Weights of a small GPT-style language model, trained from scratch on English Wikipedia: rotary positions, 9382 steps.
MLP neurons of a small language model. Each row is named by its layer, matrix (gate and up: input weights; down: output weights) and neuron, and shows model dimensions 32-223. Each number is 500 + 50 x the weight over its row's rms, rounded and kept within 0 to 999. Numbers have three digits each. A neuron's up and down rows have the sign that makes its largest values positive.
After each neuron's rows, "fires in" lists the words (lower case) most often at its 100 highest values on Wikipedia text that the model never trained on.

L6.gate166:460440607589418521496492519477528485506518473572502550484497532480482601501447521494431498454518477502487480508499516505496407460543457512418540587537442554507560566545443543503486478476509438477459494480493516408482478481447449547505518440497514580514545550356452432502504556446490415590485499451415545472509509506460573494399442482481439452522453571400533551499550432518476540393537480468499476419529478501548495533422469477480484475412524503405531451473425448464584459552531514470619530402483464529545560484509622437434533519537396485446401515539539510534532648487402495412
L6.up166:480575514581468472520523475417602526578487439441478534494464575519424491460522579504414571531558471487525489500544478502507507447583448538545530528528425539557554511523504522572484447418412449565545446524486361473500509464442421479591493491534513542476428468365615514428484489540538420490524558471517551517546498511488477524558542406496576489442537578496456506469624506555542558479557488477515600544461466436634515507518552504433515507426497482507515433526473463543489525487470540555536472435452574475439486558437551506401482590533464483529443526445579535462497584427489518561
L6.down166:542479470500565564497431566506504501498561463533473597544557506406511484444547523522445506518439484488417515431526530491563443516498542446547571548532495424460417501591511511432445490492373543511503538565527509451560523502523359487424439491517445468465470527563551493454431489547469419580558476475407430473511551471521503589581478509523472503498495442537547527517473532469430544474484538452457448493459432462524458507476408561527456422555537530533549441540453549552475524433532554481583527559523449602576578364531581538497419415508477572532607546527446531458463405530499494514
fires in: "of", "with", "on"

L11.gate248:464447469473549582397531464530373596546588373517512515470506468567439543494496438561493461559499473402541452476456507596549523582553511489518518493443482485468516477578515560500581533449528528526468425475483482465571469527493548534423570490584536457539445439513529533527515476560487527497539571431448398547431534502514493427470460493554476505519464456447491556484520492551438535523602432478468559535534470526456590562537504458467542490601486438450581468577449475544442490480488514540447392447566465533559498568462500518394493482473518499530418600509546593511412547406479573572
L11.up248:451529531531573488548520459522476419539504525563439452413518529471464581513608532603545475527432520553500399555477523577474524462452434575504460465410520501594406538475468526430495526506557461440475435476498557557483593486515603580587422590410604477552469454454463510507542606597537485460575529477558540484409432567507501481549447478508532439489528537513605499476538491546540527566472442443505552552483484487491536473492538459599520453502535477470514516551488491476508522515591506536400584518553477552557505411481426458509445428572508443507505570594496520553587513501479497454
L11.down248:534377473463490521499535534523545523550488507420542470510507552488354532480497421446483486531521490507547484544548366534493522576497510475554539519522516407486580555573519456482550495522578582525456554568494483637484410593536503604448584477523540496547370431493585484443537469505487500438485553488499500445493453505565531484517396571514627481521445510555515472482498539440519576443439497477431502487466500502383585518470532450465546576528532477601503539543437500515547515467486515505505465415511489493490538414493601534443547483526510579547503568494502452460528564502595599511
fires in: "is", "are", "was", "were"

L6.gate66:464489484478511413554470451483509524446510435560533475496570473534504525485464479495491460547539538531615474432479561544441542538566462577412549456479547462559572445572549537471556605492441489482498519539589480479493407480520472450476566536520491428388439549550425502526500428540414600595499439473569482436484510423524440518527481554464399557619492578516507508476486386448568436452499474406468532455503474469467538485522474525530555481602540441659577546363530491525541481496555454518545480491545530506469563490472613429535408602431531569486466422486559518561541506553486527464
L6.up66:529531503521503448445514491412495552420512473519536534528578549492504534456512546506488422568550526574545457375603558456540527547587499564485530467554625472567527464495542500490586435544470440505423416656591484486492531434495455472497562586480518475485548473559450457497449571511545545468483517559516511497485550380529424539483530557554452540590553460564503551502552448491597462396509492490419545462445472440561545401450532520477501490521440501542611529508493465509518474431618459462447452436596590508549517548486512478481509543460494521587501480444455526443535489571476535549
L6.down66:550544457568484459548425561453565517570497437466553493446530590485553530493514374437501423479560534485505386440617550540569514553509497476572525436453468455558504529417470611459539459510560450481449477595461428408515495475508492465522561576457493491542469482404529452514467508339441455516458442432503398479534509532454561476546466533541443459491525465509478482472537539456569528468491457493513532414488501500478501554468570544511501553462490548567529464411504575488549525504451527418497475466493457545579528483566454516474412574459472470514336508615443594389531490520523527460
fires in: "during", "after", "according", "in", "and", "due"

L4.gate518:490505538497552504560551492450534455573494487602437521508481517456421625494522526515475446503482457582551461424500454567523534443548457574556464497490535429546407585473510487441530503567434549454546432532597491519422557470446513554510588532518565637526446521531508575495429513414463556473457503453453508435459475508448556516497451529498434373516575399494530456436662503575484564440472507433537506563441538563461530482584622428510466478510501440442581550457519545449501507526494489478500533412473533446561485467538453495538433535546425512446404573556565488512438546486508481569
L4.up518:513461413485489558548485427424480456507549399529588439531506503400507522390421412501486438493386477575472523498441433440477528524461498451556460556450437524542454588533462486545532458517539476483443546569477517502524479546526603532569436439499456440496612464489457483445494573532551462575636513538567452492481450436446470524513461477541535412544550462433555440542491517520500520448559489538398451518426565521541524442505507483567573504413525576480506415501519494490562558529456552597509503503470606496513470465456489442557512529561500572518594506475412444497482499411469570529
L4.down518:468540451474553535546530472568485476436508545567518514460449503464501552546450524416482483504460489476576422460405410476508529443488556500558489485430473483497457487615460463462473558466558506522550434452447590552465483575538513528457613565567543451504408458517446463552441514481542502516534463504532497509564386523528418487497501545543539434476507575470636577483411549509522536527460489534482521534521508455454545538397553515457555482362507473609595524539535384480446487566468487486503451541579544574474510456499569455594502422566409528537452496492524534447504529568394425509
fires in: "is"

L5.gate37:531594466518493542520525463549454556476501516460566560480528526437418547607542584506494560551488501566515457535524615490515547389531414531545493563466442422578520506524457538617487450508476372504532418513465455470536472476482583425439544450536523435496512488511536522447537498487500512484489490460477418553449502466520515443516559456527493391413496468416414475550450485443467541509547414521487581429500475402491550503442410509534469500445531544530501526531381614478599462523455492560544541491499476549454519379520517478527490605408537525405503536494496482510616489473548534525
L5.up37:527532373505508527536422456525498411445546580448534572495478486501497495600568522431591386545498484580471512521494514499523607522528476517495430520468490412561454480569517568599504422504567463530519495483473440524452499451470586478425466449513573484563526500579518538438416483453473443483452421487499427552485558402475507445461523443560590407482438501480426479541452484477476601485527416488556476469504481378440519556476485461520480485504566572514539439529522583507611521485537481467517573530451487507559499415463569484488544591440471531504566562550444414551616566467652535459
L5.down37:515478561640482558498492454454479503475437612503547564542530534473503521493570536591411479534549571554538525491492443563501540501534547556487448547519549507498464480459416494518488570507507531502594542482485476532479534448534547433552497460462499549407584573584484527420571349465560469461515515488552481464552545563479477440517542427543481462546472563455519426491568569488506600516522512416594505528560518529457488451497531568515555643516445509529492517504490629479544474481594499481561427468540586534599460469441531485486521530430540538531537526511426449486545457423497568431
fires in: "and", "as", "or"

L9.gate283:491461508519431486450457447523503480513528475478566571503532470465503548470369518538403467524482510481486438518450507419457494504492456474451514444473470425558563583458511554490498450491564512539406566535560398583420423565519533545537504518485435467502422497502461458479525658568390501529529564493533488444526374471450522453482565462539514505568480488499444557495456524547498474488546444455574521443507481530554483470580438554432463458459482597448499534461393420459556577471534537458490408364393511481527432402475546531425449483487524573469485522383460508471516502528491502489
L9.up283:522489529552526619473531389507546597384514489477531542412441485557505501445549513535560509535468458440478552497428529481566421474552490551440575432454518497440447513398500449476520609443432452471498535494407543429548480534536502486435542516549590464506431512452506367487490586559463560511490520521515573431461573544490480480479536565434447498440505544505488505474499449391475485542467486484534574492527441445588486494507459468508607550551515432500515400477451562490521497560539454587544479520502464428487516459488487454425322480460588475460514592457508586548547527533516549396
L9.down283:469436517537554522508530544517580441617529561440503556499513527456449541519456473501438526487535504444487546480543440500473573539516537459477542534541472489507432485496556445515504452521497512557498511467490426473542500452537418454477516511503491536526614473517459433437515452486532585464501519410565413458460463484523457497412485540456454445542540501479435585467517436433445536429589545448488582564439455496468490465467485476463552500502451593436547448608432458495510561478473426504488514463588547481521644461507381507377455502446454585562349506512431606469436551486418587520
fires in: "of", "the", "from", "in"

L7.gate514:437591560556523502488556437444485434485582445547503463528520568527537474447494499505412454463555507606546531479443477485499589511490476484537442493534436552495510580583389541629512517481441406481589542438531434464522478529559496589428466465465455484477486574530395585505511522665480452548543465414455485504520550560393488541425518489479503471472477489482458495528640529508511532581564478451544468475485484480515535529464483497475514486501538476544570552527537482489407563517517488502538492528512553579367545487540520530483575507464455531514337505510384538537470534395483584474
L7.up514:541479526557514522513563420485521451443520428460507409512436549486503472497469470467377447478561534464608453450503398473428578464476516471498477469463529518571451604541454584502517500456422469504542475409509478551435454573539412503577582533501528495520444527538493458465519635602430546458648460460481595487573548537421498433460542502505540430513429526505356510525479504506542513487597521521480462556480521527532532466539584497543480528464487507507490539474468493548486536522558589504562587584418492543512467380539557471487515540604525473527449518421460554639511524470532559426
L7.down514:468425509617463519402598515428403526566528568450492535496479452392509480461485523405498428510493552477551560498505549551514515413465496581478541532493462452503438563507487522433548571460507543461490434544518446510415463474501459439483504578580413545461523492495511526361398532530462623457529550504457567461522471520491475496569494547514565495439406495469530415453469431504481421536479485454476550502510512404587564496517468528570496491501408515525526592507535462518551490567496505433470519511516561559554526529521563547511440443524517487477346507439478447487591481437443485568
fires in: "the", "and", "in", "of"

L9.gate257:529432454522517494540507510474488474488437453533526456501476459465498553516488550568492507506558439558511471428498498514507487500529436490505505422538486555559505477593434509489490503414446523465460478505608516488495480486475544580453507475507461390513465401479511430489509398459515527475471522522482576484484492491500468565432411529370588387583411526499570524461461455484422503484466475428430567569483467550474530525530518635490372403524408442466451496544579458559559554557551500516508567472555577535499461490528485493495531554410515548388535478441493512514471493633557493475
L9.up257:461611472514491479491530575551495552517455483534485445609584504511445446477458506488545485484590487461571511503476536513474441503453567538462559493582515473511516521546472523561511504523508484492544527473503468498544506569530526488483515482402452528557498515515539499394593452457523567420547456557449403630452584471449464476578540509487567471513440446588554601523487516460550459469437571483509532549496442561548551569586549552435483417591405545552537440509512545545451467549478433559591504533546468529517559524483503564543533496615532449547532548441521438470385519514501525417
L9.down257:442364448615542512526499457489450558499543625562529525445488521523483455467457489501480536485597516541488544565508502452533463612522537505422459517482393491468537554438484518552517405538542522483526510497520513445475505496497553497433482562475559472541442407432483545493448543494463526557437457511471513419515561541489520512513456551574524427621457435367540509419472460618485508462513574475504516429522513565550509484439458483558587480509504598443515619523504527488515408434499514501462518545536516521411468530554572422459393548481518511459534535518519593623582510403479428568
fires in: "a", "with"

L9.gate532:564389573518491458530561475434528455485591504519439440491538526499498562526472413549529450490551481464479608526586482538485537443434494465442489559452522575562485537594493469499515471486536487500494463561539550518549504490623562468477557504511564490479470496399482488511378559513487435590478491566439517389506508526395472526496575444491429479486516544435506494462459412528469611535436471379560512481544459527558517554549551472512540497538570544559660506435569506509441500494524501453506502466522494588514544513436533445479453520587524467403554494447545444490528496607617543591
L9.up532:459472532563540535483455482504495457404576469442469508539400480437559490598439566437551483593501512418495493445479489508450559445432454501452488456450479511495425471506461512608592534481502434477502467525516532429573521515507533488414460465549510501452398517451420467550492579549462471465633517550521557491557495537514502494461572458496436466363470453509517456450548505499498524471475507432452491467461551592515471488443449451429524459494524562491527532561475434470442561421557580488473493552551519546386449467512413435457476471503486536545471527532454572459555477461488463520
L9.down532:522525461584514501455574500470455419480618536582463456500487484543546534397466602436570514463505628466522497455526423532524528466561527450565505528480483479502528491508488502520488503434403514470537455576478562507434434477526503566455512438492481496514531439555423522510436493524489423521482496558556524473535395449513506449537507520466522476517553485496649599457407543460497514498552579447499572472536465470434521604599488502424431430558535484534496511551471439537415473428497581450514500493432433425559570482480549574497497456562493434520439521535525442530522493616474517593
fires in: "in", "of", "for"

L7.gate435:411428522454554525467460526510547505437522474489529569544475413465578550439494472593548425567513460411511497411480409562497417431418498462442563545545483544508575428533462449478561491493511455495501369471520415433511494477490533438578551495514518440457467534519439517449460489531483442493580617525582437503448514438474439418444453502479511526456464568388442480442548493502485545521524527447513519481519511510501507576543473428524604478454505416549470547417488457486526429473568503412520458565476500576458540576479531434441418445513523555518570579486437470337412512419458488572
L7.up435:563505612525510501497480593534538516482441420549554482538551418530560540457528474482570472476486544492529548508552479450432512488512443497539586396468496496472584502525470432564496477501512428588438519534509614417504475463445424457541522520492603532475478539451578491609542492453444465429535388566530517489460597472616431429554436527474439441542501527471508472484491539469501459416629431492470476545550546453509436557421392564475429532547502510579510498488572525580556470473476566530609428498541625468547541498491550471522562589467472499462439495500499532472463534497418582484
L7.down435:540540458563484562528491523509519433527500506461559524512485497479518511461473540465501456539525534497536516391572556559471554495591488589623432469464424430500531507445489514486533510490421498541577533518532479478467556457601556464525527483538615508469394464522504441424494495487462524435431429462502463552496491487497526575610488521541476516502532525528536525538467528451518543446480580496449432543447468501462451380475563581545529563622489495543589538586564519479508458446432567467505576486545482497580506513522488561546522487572562466526332465465584510513533474540494512580
fires in: "in", "because"

L7.gate428:389544486476564437532576542563463482451525451417443430478518488514500524517490514540482404509586443502518501398465497480528526578518515513509513546511524441517411421534500434433529537531536474491481408597453479515570500475463500569465541454527521449625491508478559600471543498501480596546467476486496580516542385497487572452511454566571505449436460437537415520515557515532550447460446380501363574536516529518606522532422493508452478497506408507578545536490529444500554529499448527474570513459487437461511551489390488482490462548548369484505547516559531422630502510460476488499
L7.up428:505481404458503501480593464600464497529477421465635472514495540547478488346485506493557452465575501553499487591525556414483474587490450525576537542534454444496443483459484385650517501456492528448521532420557483561493500519443531473475467503456484476499527468466527457595441524524455495432489612517411493504505488526475573460596580499590615422620495439496437500474556530491546546545546532475485428465532493513476518554545508512552501500538546518563527538528595450527511514531461479479464509503552444462518573468525561429475579498588461491490538458414492444490466554488501533529
L7.down428:577527464542602505536531509533468512546513485493514551521512521508556571438517467539563409578467504466473425494576490415449525466453542520490489526515377590449525479598553544527576606445547482544433554415555548517499432515464469514508470524444583456438531427464425467492468509475446556515492557501503566563539534427511490518547501526448612489518485427449582572581536402486547500425482427432521543509412479510524445469503555556529535560461468540451582555542428556487525602568548573583478520571505449503509541536472466536539511492599490491464493538462416600498423472448534499500
fires in: "was", "is"

L4.gate242:525487466543530488504569393429472439430567511579514404472533582515531473495569608468477514468484493439507465549530465461569557404465532524503468506448532510491553449530492472523573506487457409565483478466470460558544508463542527480480429496574504448589447543497488529501571582486576438430480498518517552469590451529567383540527575472459521546539515491531594480544435475542508457452579579433457645458471605549486427549493573553550557494485596503527523535396572511584481563532513576472530507563449529573589472498433481496463472447375458495428424481552520563532519547496387481518
L4.up242:509483440571511499438533503425450520552539450514536493597545604560536546483508467477448466448511416504491469542494528474473584472487515442547480453437443538478487491395502472512507526463427476597491488442551555548484490472408450501532482427441536487535539560499603497493510634453453464511478441492473561418474521493492517540511596509449433417492626461398442478480547561462467465529525560537418549521408558479572401590483503528477479541484519542411555427459503506539510526535509515473560497584468576497505492505505386591441434564481439479498570486530382515528427477469458508621
L4.down242:505448542487536513486630403488645428509579449482528493433439577510543499451507497497538499457492450419468523512479520531491533478511500533492441448536515555490519627464439553620496488488454456540425536455407417507539529493486515497471521484494511565536467586459545464432443505566423552407538578472459448507585510436487453533478507538486448480399615556513504430494543457579517586418414611526580504436541487519527494495506520456549457535599555474523612517444492391490396560519453570513476487501426466525447474570485565505492444555590468502461490487548513536548478443509454479518
fires in: "and", "scientific", "architectural", "true", "on"

L6.gate143:481618482516520498513473488572369491471417510546454446509565475629525430482493543502519528468525421409560521417560467497501426537492485529477421424466491505492427498418475610476442488490516461520437626561554629597481470498533541472488537515550632500544455486499495520447480458496494485448457434522456613508543516456468572529417430504515580487497453509472411623484545582506365502562472511517455491452490486492588472461553453454571465427455478471533545443500560628538491464463513577479464542511471504483468430476552469483477534505517435460505520466488572510557478537545494465533
L6.up143:474548487425521457453539514491466490502378506491470350430484509523473456522431557525566445509564435496476555457557494446501474528467595537498443512491531514439353395545499527532625479518531531495495573564579562545529490616546573521474417558496561392500533497590496521522495523462564532497512555529509569504510461464573519509570487440466555491481489489456566597519483467509532490538595542522509508436473520554507513530508505444572462476547400554587475486522546406459444508503435541385484393499430552444483484534445461380520501461550489575551436489454555506548516522533573541495
L6.down143:519507433555500612522564551522443463544540684577515521462498532452470476530460494513523489444607570451478524504496420540449512335369555511507518517518446502552480433515482541573414551495512506572514434568505535362517541429493484551515500502466441532589453459447389512480608526438471521578521587471463561530484493409499520457505546555552609520425455478528573543569509533415509547496426526495504485480533501419575460559480569512485467543487509519506571545518548539507443545484479533485460568461484512557567592518495544437525431545449457479532554482419480490384469478509494476536
fires in: "was", "been", "it", "is"

L11.gate400:545430549497505486437341568477536528488468466493501472558510588368503429500468497580482400494516490522543552448473465506348537516520535487555511388542446467534474455469437601549520530470360529478506512521499600539491517490537525538548415558550471543490558549486524491537480485484423474496478496436572542464530512497430539484563558557477432518623503500476558508442535497520554454385573522447469473484512569467512503461467567555534599487478544486373427592460560477472459519447478571508458535435473511518588506423548551506470509462571548516503426507461497541502497499516470475397
L11.up400:445461434469449389468422505484506567530426603495530489475505476438405495511540500508467532576557448430498484521482543497504502500449429495547522592595535504556389504472461499574371596406485438583436471465500559431519494504582471457510471434490544458423495533484547510421456404534538545516518598503538520536512555536499508504445478523504502574462567517475597556523463478528359497558434480544502531540483503535465500442542470447527529510574521518416425496502451417530486478488587539523496545501527495432516486493412534482476396446501477520559470532480638570494492510443531504505
L11.down400:492468597588488572573512538537541506480477458512569424530487598530477493484539454488541424473385584574403500518545404468486493513506555595556540423501550472497458489527522543462488532522519628516528446580588500543521492471395532476518546509582460552474518481527473418549471524504490478500490511452509502497495454535472528487512476483534436487543395464468362491543518485543584511412578451424462462483488499438521455500460435555445495488469495470458565487568535590429451505498426497587569475465491472515482581390533492487499459522541533482419478442511445564577586494566456581467
fires in: "in", "died", "of", "on", "into"

L6.gate63:463457538532532449453536490552543585455524488551456472508546524485525524605566551499424544510510516491510520464378479460562506437436496528521415509512493471490476522537446496554586502519519501428551516470555447530500469493454624530371473455504450529494450507479475621411527428487550465434595529527495513463530471555462429552497470514516581569537565410419508377505447446532387478546637461397486531500423405560476538488506477479426531547526456547562550494414468576495529477523490543573481518380527535501569423488509472587520431444488564603438488504579494544443488529481443448484
L6.up63:441405456572470535483565505567457394516498533579435465475458513474454565473437424476505507524585508472526491520509564558492489570471461532456514501431496435450484457387473584534499517498532505497461616534523432509509467335416538491483536506524478440356496515576558470447460447527502521507474523502498479467520453469512531530493523515523390520476614515491513516433565511542536462449613521520522524517493417374587417524531575555501500414509508480424430451340430521503483548439453563489599581477488513554486446482534442485392466444475484521459495495504406514501563549573494556392
L6.down63:505451552613513510508583451428414602462539471562527482443485528561455393476439555380440443493551496548492526455570577512478484440506565448516508544476430551454476516553448530487489479462508522540585559458453484519527504552497480556641586516491505455412533566534551469458505412556493529556549507515520601495534460520512461539469460450427557502475521454562616489477569553524605549467557496424526534489468527551471447415538571535479550509472563444511558342484518447552489456446504461539518552576441550465503507449519518455398529508528429407555505538457515472531455495501506499429
fires in: "and", "or"

L6.gate336:512468539468521491611450484456391420421468527451435486473427523439498530451453472508481525622575487547475473494549532486579525518492406549516583532546498499501508572372573559467589446536406544478362477468556515506469409575555536547525498479482539427423536490485454503508481517460408502502519485562479537465606475535471536461452533524505420407519513469473501564470480505571489593509470527512472539549533520530512490494450436556495462500546449461423488576505424475642558538583394546554491533426518489469510401437438457418493521473540555449429415533570545529585473537423482532349
L6.up336:514478374508519498480482556438426528391579567422563516491457503530490554566431501452531445535492437559528468423569522399504542479555438469514549514509528450564436545449531449576577433505525558401495470493510557441472502480541497504459482563488509474472523450568481471488517535506509435397524486562530467496463545604486548414559556491496470478580484560509508518480524467486493538605557467434449592543431516435492558477462452580472508433511390498498551504410515447561469509455498545475414512466526426504575432550546526364478416424530533575494450484482508519432436533476490462392
L6.down336:480441582518539466417428546415436454503499513496478453555511511545494527423549389502496493557546548502508472525575503445526588433446501505535499437467565474561533533458464547489491561437517464477448394542583507572452469448577520511488515537523532549404610489525509405485577546532446499538522564492505432606550453522448474461519439503489358436590459497576516501483435470480490536540494442519448512473449507456419507583511507532479504526643494509465560487478528497513577478510484519528535446496566469473431517432444673513429402486497494596474497545492491515480541563391522535441
fires in: "in", "for", "on", "as"

L13.gate302:496473509496559524544507604527505617464551455515455565465520475515453506567537457545449481439495447494546469463582487433594504610513565479450417530511591464566501515527506572603562490449457527509518480477532470452504468512512473471494442461475511446498511454514528477535477506498504496523444338520503389456490515470468517468377441518355494506461479578512456555462492538490464425469530474354452536519618591527535510527560446567510459389458495464490452528496547569543506487495511449496513479506544589412477513532589436482508426531379572453450556503525615569413424508504548599454
L13.up302:548476553487567422484431529480493567583491482572603430546516516528507531424500570597406507487505497550506457532550495499483476604518427516469398481518534472509498626590466562527491557502414512497503512517533504453493501447514469465459551494560501523496532479402496532508460417443411540472445376457466479488520609487496507439473454463450565492463418602451474473581493486483515522456518511431510507512599493515536548547533506485518556452512513636549431429468566552509505527489489435554480515474542537442400438483593392501488436592391592450445519583530624581457447428498523527466
L13.down302:510511387721559520492623507501546496524479451570441526475462512463565531495561517513409457523535438478502504513509514480518536593504533581367522504521435513477511527493516489508480539452448545516565507431535415508447510546514466484477461527489514558548588459558466525387506498509465478496454426452506342496502479539462530488398553536471437498451436536499583528491489589508490533451500561538499489535585518500562519590474431501559480471519466560491526612527535485520464577510536452413456502548541502524453547527544381447476453518427533485523626537529534550513543504394504468438
fires in: "a"

L9.gate320:569482489469550503529471569453463463489567411465495558523466365517569533601454429522467437577469459475616559528422572513521496492484367433519496495561524498502539493388426571458528559509602533549462517593545491529468415482518510398507541515446490384514497462524565563501588396495548548532499576451486423459492531512565517462432444455538510578471438536510456411496483458571549532541571467510526528564496414523529509497545605541497475529592504473544487553430531536471519438471508517524514533464490469443392600470488488484499481506485532503583531482495463625504541486528461557481
L9.up320:549502449564443496459482496566504499416491549540403537583513576591496488512530547452562524513503536511569550473485557596486550535529445523499524488537516515509494548546583535621469449524655542465492523517568527478471450533552538526491580545615452548570540529487667524425515473517520545442502462527525434430541590460581542536520511514519486429464496540519581572371547514533533450449534537439495503431524473438500505467536504538538472519442445577441504520549500514522453452422543488490511626392486431575495408493482583550537485442557509501546519434534535456457475538521501414472
L9.down320:502406551676415479444502538494410398603512463516554442501574562512505438479496444504522511474478514547435495427463454528540515452475511485451609476590503451530522471564545515494456581537478588551559474473544486587492501526528496476472470489504515557500616507539525481486533541472608477523470482467537424612529448465506475497430448511429436518462552489560571491416469582477518538501534483439570551538372545463535449441400471556579563519428426537509489458432437458485489463449522526530468437455536464440460554525467509485536520483496513519587571448450524478486539467510400455518
fires in: "and", "it"

L6.gate103:463564562480571514457474501588497470452547530560499550413447435505567526449544490487501493477376454433461504465549528456451432510441506589504507441539564491377463584388516437576518590508517474504591503639582515492513520523420487532493407501513567482491475520578464437516485611503538585384541521424446500481581472510465562471494549569527540520428582527436572489517477459440486472429561458426610539497489449524565499506471597492463585539561484523500506450494451518527476473515514524496561467504545487529413410478437601507520439461425519513522472498446479478470418496513432396462
L6.up103:482525446507577495490464551502491479443414501542457558473374543501568372505505373445482564420494526499470518513546540507503530484511528493534549401510496537411472584526516456529501525434487379486513487504536541472521481451551525550429437407540563532441459457440541548647492620462494509374494581527420431521562509517403514436443561536571568551513478488559517460513451395519518452436463337475484522447456434541562436532491487438477521517472515579504518561552434505483550559543529565433453506482481471512540539446474485489530491501503497424474428493504491534623448449508499460505
L6.down103:442414454611508539493553581508539426526605537533523477443512484443452508441451456472489603408529527420496592441569471515494531464501547492610442466569559337464536526538498419433569526494451512520515515483429514480498511515585564448476438471471496554529516533493448503441513460483525377533524460445474506507488498500452545549448370547584478492500560438556495540591409484464458499519497445500505503411548455493567432470517440519413527478605463482469497552420403583512451515480462525516530538439476439538535465428576543516528584525519480559582454513478518517455446534551488475424
fires in: "of", "in", "the"

L5.gate525:551479530569560475518447581522470382489445527488483534530577493435584503521512575522533477484566470477481504530591454458569448628466432522465478405478579538514467597529546484615553469564484416486551496483526474391541573516520539520530502479487458485491481524536512460432493455503588565335552403487530520515456554549513509488515487503528525413461468426538476434535523478479515427453438478468479450563500459542487454529551463456538527496548556518609500490482548530551532484471444512477517467466576376576539466473488482618476431644513467512470600466545527529537457472501510490468
L5.up525:584490586585478501487499406515467542485514541570501521549529531527541479544502546482532476499500533485411508484560561453525392578427535460415507479473543532459450579409511592560508498553460422498547486528449480510502544477499640413474504469497552458554537501503535577495488415558520495532524489498511457476502478483543534519514531562489425512473459535464432371550419548494432524472467483471379483491447590507558454615533500452551530444590558483540533570487571548401538568630586480507474516521571526519531419436562392464489475553483492452531595463520468552499492461433541514453
L5.down525:497504513817460597465507552517535569507529503509477515567525518508582483524495532517542532463547565401444599437568401462527460464418460491526489585573500455457474526484463514512536517482443529559490496527555497497557422485537449490472485457536439482464518541547488395479448483459431523521453466540448468469512501461482459465561530489472539536557485543519527514480439574479498515461508486480451454580543465507542552563389515542453502514529489490495477508496579579493448555512509474458484480478472625483466561516556454457585438429477528439443501499473452475437463500390447509387
fires in: "a", "the", "first", "according"

L10.gate495:471525435536612470487599557513412479473512605494472519470484582491506447517406529524512440525465506494472548535505540496487530475498450505560439395504500466510385515488495566523514454606587540543499493503547517376490438518533530460449557496532424469448637541517528535559528430596520542471585490496439502533524538488510539545454491475507638500438574482459526497543544452502471503518477411406609529532453518562607544523539530511520500603501523508548522450539557505490511528505428559471598631579440517527514499505645590490506545469550537566554449554509545608469515568488493418442
L10.up495:578440502573485437505490468519454524506560436573543509392481537522513440544560495447397452490543548450425443495541530537564570512514510640503477572446481477496442499557535510548542466570470495543528467450533591516478553488485492457455576518534530608477517513574507526513482517509536471521565489528533550405464413488502435538510444457534429503420462547449527426490489434543499440545545488455524524479506635530501522453564509512507436402500521489465437488461571511562473537469423542474549618456462433511520468462541466496529531537534527560477493513526613539466512540424553481427
L10.down495:586443616597434526442546454537486521515539549551506574505588526500483517515563502517478498553578564499617511458594517585515513500504489470462460602466560507555476552409487518609499541430504428550532507425487494522497551519483412470442544492467514455534498522507513570322484449465439537571434554480500451478512457558488463533461489507512523547558481485529505430518461498529512657482491482435542521483526455542458498509542425552513517566504492514516525521578422536504501388465548492572518453453472439476550513549412426520429525537507450441484467589514598421537489447438481485332
fires in: "and", "de", "of", "del"

L6.gate394:490556508470485490501565595473411530478461555504520389535414539546474477531523441528478423520656540465547495457522468493484508557411476566492522573522558502517546570481428526464420534472526476464555387471500489426512482501504497567486508536539565410627489519506611537530490543546476573513522416532523520460450492423529470464465412473555484465437502461532478506485426444458584459481431532416489469572465428523498490506502506523490549446472544514510521462411526461511482572455473503529504514342536500452486475580381457445423473457568485511452517507464496446555468466471455494494
L6.up394:505514525470489539507570561554508537509459522508587522534520495532444523526506486496543433514616545579490528574497425492550590573449563515488481548544507564549481514584470588548408456520502425427558525488615474494410608527472494572518486474536504449528440501495614483472519531582497530451463462504503436492395533470532428470494460545468523522456537521518475477468491461401628397490453541463472475568330533505500547489503471520455545410494552485516510502459536473387467452465445469605531554406574485455564526542436488448455415456533449571503528539518431481437500481530486547609
L6.down394:535482514533469556445526505528399544472462537519548466403430501586518461457427563524571410530581561476501489527489479453528598502500508460553487517529524471471384461496431526593539498550531538532503529445542626475508539602575476450484558511508540435492483440481500578455372424504487612561524551491469521514499486500428505612515405484463568617461535481588578522440490495476511487464448473417408524484510471424432537488464604535548487440499492514537532538495499466477491515585495515479531475468507427418495457470475512495433496455589378426612540527472587471470528485467547467571
fires in: "is", "however", "s", "was", "are", "were"